Weights of a small transformer language model: width 192.
MLP neurons of a small language model. Each row is named by its layer, matrix (gate and up: input weights) and neuron, and shows model dimensions 96-191. Each number is 500 + 40 x the weight over its row's rms, rounded and kept within 0 to 999. Numbers have three digits each. A neuron's up and down rows have the sign that makes its largest values positive.
A block is one neuron, or neurons of one layer that tend to fire together. After each block is what it responds to, as a language model described it from the Wikipedia text at the highest values.

L7.gate49:507584538567489470422428472474496458487536469470490533480478487512490496473485515390451531567577458444479479540507478484536540544495493427464514554529455519476461489476529534499557465425520556503501528464512514451488542543466502506516433491434505523466490520584457454529402465557495571469
L7.up49:465500529495471527506487516536547492499475513554442495460601574468519473476512562515487467460507554521397413446556482573507515488421534481436554558498498438491572453589459418495454535470424483506448526499501462492429497465514516514552467530534475464499429548536549595477526495511560470528
L7.gate79:521478439526479485564440467535488489527497476475503482550641488430532524486498545523526475386501483477446505505545509436501517497445488554462514485535476468544502530478501495485459489469576523498469509552480504528565536539543512517467425534447462599404498502566480504460472416465537431507
L7.up79:497478505426537444514477520495424432528466522533486500509536483613492451530451523558547505581551492492561497542451466494538455533504448465523453486522513591479516536501426513458535468472531464525543494514486488569513541563480518528407545512523603424487436477495484481458537415525492504487
L7.gate246:549486573496551491452500471495528514467510497428528437525439541417529501470480520562479420549533453530503483536573499487534514531451496503495541508529475551547482510467523535491453511458612555572502486497430484502456514557534527514535501533478488493446451592529468508543577443472559488454
L7.up246:566512487467528528425503489515523569467535503506476490488479486456491429506503534491448455508428449502525566614587465533515469489520503478535484529519484415522504478567529600504448460515568468563591542470463495479519481515532438511532439557460440519502505520567406480487508571473492515589
L7.gate312:514492477480486554539507500507491514474526452516434495485469537511531555431478492477523438545480502461488575533477460471423492524498537515534478555551567464455477571413463461518466433517528479541552546475550435513487511563497463473518410459398485523499564536526503444426537494448529482419
L7.up312:494483459503469509570484483502531502547534546582484442456491485493542523522502537561484455545436529498494472546509443522495570524482439500559478513536553519500520496513495481499518484491501475554456580543572518476518525514522459488453477533521529475487543555491523527423559525490515472523
Responds to: Mid-number digit pieces

L9.gate209:473438472575584498560501561517498494491466440446561467552491497546519512525501565507458496517478566523524479425523476496569550477506482534455528494506459503524534469498553489517446570509507452621547492511545498471447521514431480531541490494470493519495501470466475523506567470493464567484
L9.up209:462419502528536497538467599554448540469538496469565507540587447505435429507549524441460513458499470488442456462511569494457531485487464501496472521462519480470493462469525508545512481483518537507474516488532400479548420524410476490489475478503479498519591521522555502473490462499453514561
L9.gate221:524482455563577521538520473473465505447480479428455474510462527471472476435449444522536500461499479550456488517485526550523518502463484534519488567505500512481438493452520485470453547497505522495413606496538532486525429517478470491528533581555479487479485466445479554511497500597424531466
L9.up221:513552545493476433464505528511510506477496474505485477496404534429522546517566543462473529481525521547501528491431502547470467551491449513458493517455468549449518494519552518496529484465505493477557513477542461425529492554458544499504476552489498558518459479466550473500563526496468478515
L9.gate266:478386522443524475481488472444500485477450437536540454517521563587494440520550463579540504459432520478527483503526530475461505489509397509481491495513469550516512469503577523516543508509509400561480512486505484508564511441426461437523492447493443453524495488503455488471383495500551553524
L9.up266:475508459463464492533528476463513482494518485575454431540516552534542448550471569520514536515485540509395518527574618483500561509455401436438497482460505554518439511530488501549515540517454465543500509450557528511466502464435427482585404540500494514528470590523506475488478501470504536503
L9.gate339:463548537526551515533582560555529406412520509453506474485466448517501439475510507495455554557515522545493454462514503438387527479482540478440475506524455551448491420565530448570459477464498483546498509480490506486461489502417501537501438492493502458469481479586517492456556392466471510495
L9.up339:524473428498574430478468550466531500411434493485446452455514402456456484531464462532476536504488503488489520438474554478484504488479521450565470470491525505513448517555540473451500525453488577560460502610438467519501505449465530494540506492498550509529522448536486507553576424552521545457
Responds to: Name ends and year starts

L7.gate78:524564422543466486509509420488539541556506558512440507563445479508506442488530483483474451475548487568488525484543428520545535485500555532483551549464524454491478463585549534479521504476426475500449531541556457479543550486539462469512480496558415442498487573449495440525490522512508448418
L7.up78:393494528440486519478495512511501508491474543495547530516523488551453551526519527465504513489507479528483485512458477530439478479406471477555533552516487476549434491488442579465515413485483451447599492548531548496528505540474543453415475503541482535513544429502506479500446395440522475508
L7.gate89:490458454562466481541451530520507521529485560481472523502514526456497514449565527427441411496470480503545524501492436596486466481472487430450487520489513545481499484423502449505477481506490571512560483574551500447487448482436482502513520477390462558483516526467501451438526504512558455462
L7.up89:533483411509476424516534528503565495546488473488499560465498454516474418534472553485544559519598491450459504518454507473514497463538520514544501502491471441490496520441534499532469513456511466560492518577583542509499521577499453506536487448472440437497490509464497462421510510448429500417
L7.gate179:475463585447554509437530531512553545475465507505542534563496542465504494594530565469522558411509466510557454482528423506447510426485489494546473530485519437494545466501556463454474562515537518446456504446575550405516495571463519514509444508502530420496469536488539531571504556533439519506
L7.up179:469489531528486467483526555427522489501499501452474461515514469449479517492543481552523551552503452485508486558444474569546539565476581545512519475590472503490507510435505442502510526443503547519474565591510476491518477543514518528518519496491446527540520465429541454405454431549477549559
L7.gate231:469414499424561531486495495547543475504504543519486540544503489423513478453492475486477546492516456476542442464590461518475473471488547518511500535466494510452485426467477532498484536546480448458550533498515396495537419564502489505486517481573527503492536507471489446505480483536484470480
L7.up231:487537479492487453536550459527510515528495516439427540468550505420533466464518490553524542488437431424494454511583484486440469490510433550564511496510581524466477547441480473497506557541456485565519516461499507469498502532460479566567541517525529551486573426439487456460436544534482548449
Responds to: Comma after list items

L8.gate323:446467447498502422526457556517540450403488460528556398534456480478509477460498524511529461459492476510497520531453511510523524437515476465520504538475497618479522455441493532539548443513520391471512486546556495522493444553461431565524446475502505491482447503506566574494482533404524433492
L8.up323:461489557525483499505475528495525497507448432580430487536449465519462511555453508579570490533403353504487489499537534492457470491497451449577485463493423479498477431455496492456516524532519451486590418556526481485504475457467424433504430462504507457458474501503546498553480466453519493539
Responds to: Quantities and conjunctions

L8.gate372:533515469488464541516603433464454535467438500528427472434473512509485459480577424541494526445492489473445474532509528513480545447458467521485496533502513498468532521499504494513464440463455500466502557522487497469459484515522526453437496549458577591436539495519508473539493465477482560477
L8.up372:591532503547521513456486455585550459460463481450559456455571483504501510536511443520494479537459486495501504450466524488482534433469474523541444543478566443472495527464469478466438474493532507448520479515494490550493490469442437515466511506432440489470533521580507463504457557552509517564
Responds to: Copulas and name-internal pieces

L7.gate16:468542489508418519514491439473541471445554507432590533543507511468477470498516501548507414437557531501427463505511530501525556534544526514445487512571501476437539536485463529431524468503446415488496508542497470546521459466545443516507438444528478466530581543497448504472534453413497474436
L7.up16:442567510475477473427485493489530434478550545464462522463501484474567509469521523492535476461505479501513449489509468537518482478458518479445488424564502463476470500471517482465517479429459544549517462542463462544595496485492478533471465535527529504532547456476462480487536464445478438435
L7.gate40:524488511444513440531486513520511472436434528452479499464417447537433496544484527454512474452484554528517478474539442450519497491513534471503484555524525571539527443526496397472533462601503437494540585533443467503401510512567475599481484473520497489508457557544539552455603496508532465519
L7.up40:489487523499503494539495469492502488494400481486470514455482472493452482525521466483494512478487548470557443512463531474425475533485544584501520492497529473446533484469476470433508491527529476480498505454471514470531446526559477612474534555507557519563573532506472438460552509472497498508
L7.gate287:527472452510440486476465488516476488530486588468483571567509520454544487420529439483552451484532458588470556523582388519498507533486510462452542535480521471534497463475499538480533452550464415500568469520548565546519415482487417478558480469549471500466511504579541537451500558443485514514
L7.up287:579469515506486504578501483461556464537497485492526525574483501500546453456519474489458489414550538467509516541476405509462554480504477553558620506490502513484534531515495435467446512459466452518547504538452499449464564562458487503531511579461495528431548529453457432472582490538536530546
L7.gate360:489464520505470471475464466472481383547512501528480506580470420508563503455501489540537452469502490527518524502512547514499458546516502513472504508559465503474577495500456529455570511515570555557470468495565497491551494517503473533489489533511499538504558524453487552515519500439569547462
L7.up360:468548500441462531464465561465475505494517510483508529468468493527502549465517459525495493497451544466484487561508462519534466501592427470503457483547441505492511478469413470514624561547526490568452516510498503467484549477492441508481437465515441556474469514509507485443536531562447487519
Responds to: Before a stated quantity

L9.gate105:503450495493547459504483501521485550471429481483556523450473516482592591470549534589533480459535451488419523511513492511502520530487582509468575506528495565494532526467513506444525483506533452416510562464454522504525501495557579514467455479513462507485521517557520562481570478488511492566
L9.up105:475536521537408527453567497490484551423448486494519553476546497395521497481534461537502446410480478517510497529490431532475567585447509549476507449497544544444514570511506387474574528468417407437528505451511495508543512543482493514557512530429496538506472532497470461479563474480492501476
L9.gate160:532518429475563519528518446469541486515522486443595497618527540461521468483499453537450497481424474503503442505540551442463481496475492428539466488443515461489507567541429531530462494499443487480522547478498519576497521542558456504444484428441462522481505583465551430475513443502510521479
L9.up160:445515520450480502431545458493491461532446441414472486470493450511616475543486461527410521495455546484576561501606511491484465523482535506522412474438498496506509468516419459436475496468517504474513561519509451493466544545491465476465512434501485505525498569462527482474505473431529425515
L9.gate194:499594478543424474500524507599436529475530508452501498527608521486562532503551515451557398521554543509525507474526470492479416521486510530489448490486537517523448557521490455518454498538484550523471442573518540585534580472565581523493485451470487516453528501489504507495542489557551457519
L9.up194:554448460471467467497470424470511506501481494511430424496501506471508473441466412482489475402507494431478474496543518540522534519522516559461502513537542466509544428510557462461500463439578434521506501490493441441412453593500572511586476424508538480476490538559519488450518549553460534562
L9.gate346:507448490498451515559525456497511486581502502510415488491530547486494422436472560441452541494494466471457572495436565483504490490514495539402499541485512528430470434507558427509515538533516560427487479524441494437484497563507518554481447571480466464526526505497500454470513496499527531497
L9.up346:504577473471454562488513551463539460493500518489419512571530515429506487416577430517467516543498543442525468492479531503589536462530586481501502434508548480426448504536499470455514497516492607466495510541482447518494507533579561550498489483451506483398568519502545463499448513549438479500
Responds to: Number-expected position

L7.gate230:582594580472568455464533471528553502459420554481452468504518491523523469469489508523468556468487470490550427508488508443469578545473469541445551531540496424472540446478490502421514462536456454527486525500478546567537496529448485505596509484485523517483528449569411449529511508517462496458
L7.up230:577490548477551472489574536488519525517393501517503418507490523464532523439469498486437567578506438498553490485487540437473493565531492479453449530565492496463492557469495490420491526498504474473558537516458630494457528445582480495521535440458461519456551449491476466563475451553484477518
L7.gate233:530445427479530557496559480542508442498518507505483477556497508446500374572524436514452549525543449479563431493452523471497502576464445509454491435485515530496498423512545515560498530494472474461508425538548524505502533534426490491463535489490519512538469520452421555533469450496438481459
L7.up233:545455511464497466542555501469426509527478507439499429560562447465461503526560530540530490509493482496513478481514536480582514514508510535500491558499516533459529416449531491500484611407509526565453473492516503501502481547477504474382502502490475460519551448510531474480517504436402438544
L7.gate258:525498536503563543490580502483515502486428471520491599525485614517477429492501458506505544470516479467551420458511461466432561481456520498552434573522515496484553454501545448488524522491457440489482452467538574428487483490521505498576511477455571463439498487488459519592524516576406500492
L7.up258:463476491506550497476546595562483476485518511498530550504506496528521505450538450516527487477536526539511440475525529510427555467396505482540437520515458477515525478512510464488556510495443464586470550459521490419445531472503545529460543514565468527513530538499460485584495453579439387552
L7.gate383:476455518523513472534543421541554464583397513513502512475465548508503489497536487522422525445454492500571440515491471440479539545479442548497538439585481476391470513517475485466530480497526479455498517477423479463522477498533528528509455435522522529443485487509525469522494489514608551515
L7.up383:512536521431491604543496572463506453468454480518500537473437441477498569480521510494499492394526545545559427429500503543530523568453485523541520534525522535473536506447438468484534557545549566482509580416452499557503475520493453489542500448409566477427521467510497469547528508580428517430
Responds to: Main verb after subject

L8.gate222:489503580583496452475423431505555468596440569486543474438468551452484495438470471497489522535576519484548488500548552529421477555493504579491457541524504535472496510470490490500482455510410592452507487517495511539510526496545524531407482527467413539547573496468551518498544432493514472488
L8.up222:505475510473534480480433406517473448567497500461552624424459414490438535476482460518446487521479500515540497465500448505517488465454536537519488487469629437488510518461416436414491499541531485481530432516432498482478496488513455486494464558471508511540509538527514475493512554484533453488
Responds to: Before statistics and As

L9.gate256:461470655555478489534536500527445490517513478412445520524614530525458463491514420505504447451504540531482524543446518467544489481536435526564477513484510458525469533542512495488450460560478474421450499559519444528483450590493432409544552481502543446471605493567535530552523457522440494537
L9.up256:512475501417523492442612478479485521531530473497467480491567531581429485477550468454487539513527511473548513493460516490438469492493486469603536503450483406524499536598494466544578585554519502462493537556536466537512468513542484474476527493534488474512548460478543507563545453523507507493
L9.gate290:568527483471530504500491494555485458432489493453446500458449554513418486477496382513474549417547592511497599501539525487411516459467499437538454546440444516525502539508530490547468565521492481538480490499535509482437539479483418557510479548479564496450489498517510510487566489508524539528
L9.up290:466504488485589565486537485454525555493526498495420499467532494509512507431487427505495462462485539599440559456457510422464481480404449499553472504474525504423537497471527555524503482511475543530470520423543442468490479474506506496441444512431455497440499494615504447497526448562525552513
L9.gate331:500463467457568495520501458457533550519492530495439493437502553481541559412463483537548494515501492527484536473547471495465530480462542470534511568473452505529499538442503522433505553499472438451571514495511535555507533497467513492456525502470541477409491487546486524571552467561546578546
L9.up331:486513444478561521513519457515508511543440494524430527475521521522518487442497399531489468496420519434477513493465539510421472523450435445523484478457528488561508542484443483487487522503609498476485434457513493542550489428530552481487474470499560546391508523544470492514528540455510404501
L9.gate358:541500457441583484485490493475553458469461569530527488507553487529447441449576459468482564529514508494476495489520457488481513377414506436508502575513491488529513493516516431429500469439436539533466551477514559475438590533518494536501476559518555523510533509574503474549509519490491523462
L9.up358:551577526505507546502444531513519452452489474484487595423476505455464462453500425490509491485540474476500450471486511539437575479470476469493466481519479507459437534484486472449474550437448438463499512511530565529489529532553429559490485506547552533449556570459477531528485481490538538467
Responds to: Verb after subject

L9.gate203:460463535527510488532484501534526504489529455502438613528497526473511524546447534499534511466496568521496454543494437464478517504529553472471526487586462517491503482431548530453478486496490503508463453441555433464504512518527497593485489414469556535491521497486564556513487404503556507467
L9.up203:474493497477515534497537438480487454488505504524491499546539557518464563557528477466540455521478508513529479543578493521444484533498525566478471479517488576530496458488486508487438514514459481559464440428521515543465488475510539530498492455526486456491459479468470513440449459531545506492
L9.gate285:476494590553548468452494488539442500577498494492494523562404532503447496474522541486538511511493562504550422554556534514520450528524531573542539506524591496499446465497438529518534561544477469464438421532458443438488528475510492495489517423473480488500562493504477512466530475498488502508
L9.up285:475549523545584543482480590520596524503476512455551545475562518476533550507530505465481504486442447477478496468554477494463478531491554588446533439525499499558466494486585505443514503555487556541466415505458591541552542504455540525478465498544545545506514426569473479510518465458474490530
L9.gate289:445504479517575532478450514455478466479536491532491498457466514537428513543498536498491512508420492503472556490533526476468524505562478533511473484567525509560590458467464508465541570494532578468507423609465568526483508512432468518452497476554462468452545522504483475522547399523514475536
L9.up289:502496460540523526510431542596535491504482495501483500527449418478438468485542552502526429460491510466515395484525488479558569508501417484461481415467516480548507511506464511475492563512517498430474543526465628488544562539492517535419468522478444424525583489503494477497479498493492482490
L9.gate302:523506484521447506507550497472497420494474556523516509466432480544470497479567531477529523556494480488575455446522473483489532518484484500549460536524514546526456515408535432559503546511448505465508482621432538494476558532529482546493590489510476531476523560511542467476542487486530437471
L9.up302:482533457578458501456515459603481510536554496498491548519523549465464578536490515516537518560503500475537480499555511573494452509540533472514473520520514469487465516542522439549405530503437512520456438554434486510504516478454487564490532467435532403480538470520513487513475522545504588507
Responds to: Along with, alongside

L7.gate158:472509529506576452559479534452557463413422499517537511555497473489452438504516477461520537499489493499490470489484473537489542411516478503491476527515499499477539540502484456515443453506540452467516510504610490537460578627516428486500457527526532521568512482475508497440400510508446565448
L7.up158:467484565504521449536481525490565403423409517584490511521504546492454527449491467414515555546523475561474501459506514500538508422550524544482512544502427502536628502481524494533434500605525472500507481462552568487397553563498496519452470498555487497533514543496497499530470510498511533484
L7.gate240:484479495433487478439532506456522466495506523559548580519495498475530502546500535462511487587521510531513467486494528508484514498468468467480509488502484528503492477496529575541518529517540460509418467497437511518497439538525474466519439515515445483490544500549516487484506487503485463567
L7.up240:492524530537492420471433474530531502495539521480577557557472532495481400607470553478481440545433531558467452473585500489438468524497560500500481501446428526514562535544495482452580500507507463562495465430508480456495462488525480462580446464496508535490500515553493478510491492488561513482
L7.gate273:544424499491529438492515546421626436451517495481507508510449473491416531450488502444538542535546480439527535447435574479463515465518498442551506494474443463477474537472513447477470458455544451512496523484520480565439536532545542559492521505500505499478434534498430584515457457511503600534
L7.up273:533458416547538492457507490423539544482473563494479510479505507549437536440439507526522530551548499490485474491495491485437520584498479549544458496470461461457497493529478427497484531490519449452529521519493543528469525532465549543537451522573514462540575561483479544476431439521484541517
L7.gate315:472448524486507473491534559426590503538517544552561565557500533507479563493421513477484552455521463448522541430481524488522564467439465463553454550585536545483527461481502480459536518507472420488465557488572525571459530579450453459493456497494458473524454554502547487475524541561512502539
L7.up315:528489475436536504556509529485503486561477467473459575530393540502553551464480506477427454429457463449566503565545517437474457452454456526555417424476491530545439494536551444492531463531539501465547509475539499490472554514501566548473508514506495548501513521465517532527515535502483540499
Responds to: Slot before a verb

L8.gate329:549467476511534467512481471578541386486505487502441396477494447535486504495536490467472531492497504514576511400489493430527487459452492563457499487458531456585550540470519436502543489439536490539522501542467489497573518538526574455499484553469488477505496528527571460533468542498473511481
L8.up329:444488540524506466534513475524588439535490504452477452469501450495533491495550565505434515458493489494502488459481499523480530509504487527520540468450533511491564467514418508427518502487491502497564519588522495537488523517510541476511487487459492501513537500518616508525482584423516509491
Responds to: Number prefix before thousands

L9.gate87:517466446475439496541417531482500475432442501449470547509532537446504539565506506572483422462510542458502464505523502537482522443485590536541525530545546423486527558461549478500532443478512499486443462517535431559522446448484492531508471509470562485475533468537472512577508539505442502442
L9.up87:465495585526488495501482481431560505481512533494519495451557406487461516477513575557482490558475492473509505512571530439525541509449462532545474487535494584542557476445470513518556504553526518472510517469440475489476508424506504507560455518500567451487504465572468490439536495481572506539
L9.gate103:461483537503434491508467497546463446551461531482491453526520511525460496574513534514485477444491528449440493479512507557513501507516461452501528493519492505432571565549483583479571533523522473508430503471464421520513457525496496490501454546463513436552468562536449480575573458407485495521
L9.up103:460575506509502434486485577465483499496454515496461410533530473512509484452497519500459478480490506435460486551478526487500428483444478478442471556469466466457493535491483496538552500531551456472468395496470501415447464550509454599524465574507531470515563440548534562449520523518481516479
L9.gate286:475471496486518471467534499533513442501463507516493459494501480484450516483590516482512484598460453501535511489453491492532506555466479458564530504467520538456454506504503432478522388443448448557490544567425508494501506468554532480476511442443517462546540482568412474565516497488542498434
L9.up286:499436485517531475552491470520510458518426414506492410549529503614485551494520508417488527561541488441538460538454455555442536520472473452500523520460524570469488485446491398477552463502458469524527496497522469547418464527465522517550497485443552497491529519544468520494536469480566500459
L9.gate380:514511491563572462487506482535463507430550542489466407509487508539450520551472528536544547550504495514536468523547446451486500533523509440542509579457439447507508508482513472510522463566513508426500427555450413507510446550441528565529582526518535431477507470464436517539556446443559569545
L9.up380:563475553555478522470437452505523533439535563447598458553532532534520535497516506518545491531523489535490497481515497523546416497534528499543528527517469499501500459444483521577513505506553488477477482579510538520505555592476467466438471442472546481506464552526453502483504480556554493465
Responds to: Digits in measured quantities

L9.gate81:464536458471516567490502534564496528479527523489480514493541522440507479475526487515502432582496582476503510479509486507492475538504517436446440502473485493406518500471561503456519510461478492509435467507544535443523569571466527590556414420557498532488451482489524578502435461517525484554
L9.up81:533450521517519546428484541504520462477568532446528502502557478477483478459492525539504519618452441509565475474467565524410465499447496472510544504557489572474463515460568514453532470508455500586479526506464492449488445531516487539533500515503485495523476517493498498534408533456413490556
L9.gate274:523498547500454544451495454492499555483453481538471513487515489477463540480507527496507451555478481408453472502568497455489537481512532528583539521528556543482530439534509497486427468523552511521459454488466529508524497576528466528489469514483456438555474515577528492580491536483491456467
L9.up274:424579513457528479516493540466480515547506458451515486499501461495473567551487517445574427540436501473490506509488541524542525527564505509494563518549478524469533562475582529428546561430519577535492477491533504538520521527493533468505485546481422544495535540542553426514571471455520441621
L9.gate298:522513428490452497553557493477490463481487553480476521526405561477601523454489482440471525499439559441445519530536540561440523491438512518496544510460483516536535525505547415468428464468470473476549546491539486510462557503466491573563505530531495474492500460542510516547553526506443486487
L9.up298:535582505483500519447503428506566466512500537488576583517521440514472474490474444512473484526565526485492487488623495516418487482530505492439465497466469579489510507494482467514524531503456570550518494485495580506526515476470556562488510525406433528504460529514486428456607438530510491542
L9.gate303:512475477495501436491481583511464489496500546480535558479518458551462448474457485524482378508501527526492495501445501550515477546452536485507509455518473464515507502451502527511540511462525463517404496481516498504468482422470544496517476484489426494412450530519555440507527476525487475474
L9.up303:439536452478515508475426533518464526511465523537461488525456485512492526494507573529485442548512486527520466568506544446528552485479490502490439532452599502434420523504454595447500510494424481527557513484555555503530512505422519499461510552511406525510529423542497436434488500546467494540
Responds to: Word-initial "d" piece

L8.gate127:536450502418458493475515565438500441424494502508565439603526584565526494501518494564518506450530511432503467452549487462528505569438495505467522529364429540459504478475541520509521496476431454564477457517504482537541462514453452488520486443467563502545514548502489551475449517475484475584
L8.up127:490433496443481472433432536448484444510408480487546491550534493507526401569530502456515504510471537414555477454534521473535518510514486453561515447506506463517511496559520469461510527493529457550503478455478483475453532564530522482561482496518551504472473483491478518478471493547570515580
Responds to: Leading digits of numbers

L9.gate49:474477502550529543462566537491520448501466485507539500478511510484481554412509483500512448541481529481496502487593498464519521492430470533489565527557549441502477402440428477574517543547534473517494464550490520469478480468483416470526517445534483524541487467539499520531543477461507505501
L9.up49:578532493408532462464565490546537513481497546581450552549456457477527471449527466508533472543507490418474540463477562475461578460506502513468472520463509509509533543486434452483529497504590521490461478460460521486460493495539436535580486505503496485533494497522567469520546420468521605575
L9.gate145:499492478497523483463442486560495519506494535472466592517500556506540490383470520500507496458528518546510496502550561494468503479457516483494463517489492523491540478458506470524507484511467453501506483472510511464486479434485518519528535564544477443474492495505449491588471428518474482497
L9.up145:470573458524602492469524539485557437475455559525476464533476466489504459576469447508471532480514460465451486522504447527417526469498510534520502497508524528527457538553499449507406426514532462483501471474523469512570417492501459548518514439491606563479536569477500503507527402497460450452
L9.gate177:519484533524557481453493484513540536507471553558504567516448466550533504457485456535510576537553461427442441482526504461452488510484504522395467467459414517481494540529482434459509522499523429524396490517548501482517520515473485488542518490511488526463482474513488496546524376600469479446
L9.up177:472419469521547458543566624520511552462502502452498499496488448424457477463526513478473518468495556524505491442595464526506518475486493496504444512497539510472499488526454516594525469428496476479486500454517455447437470545519484479604508491489479543572452474508495549519511451537523444506
L9.gate249:494459483477503563521517589503499439519476493556500531418459531432538502496499509513511542527404471435478577411500534523486544510494478489475499449511434443506471507507458479499510487514504490455557444511465442538436525435539511478492506522469511505436507519525509488456544465487489542468
L9.up249:486472463443529549427496516542480496516514515577541584521476534532491547485473550493521603518448510524448531500475449518453458498495516485521570559488471428534519470436471496447432515549553550423423517470509497461461534513476521498468491494544529446528538424484543498582501457507458543435
Responds to: Split verb openings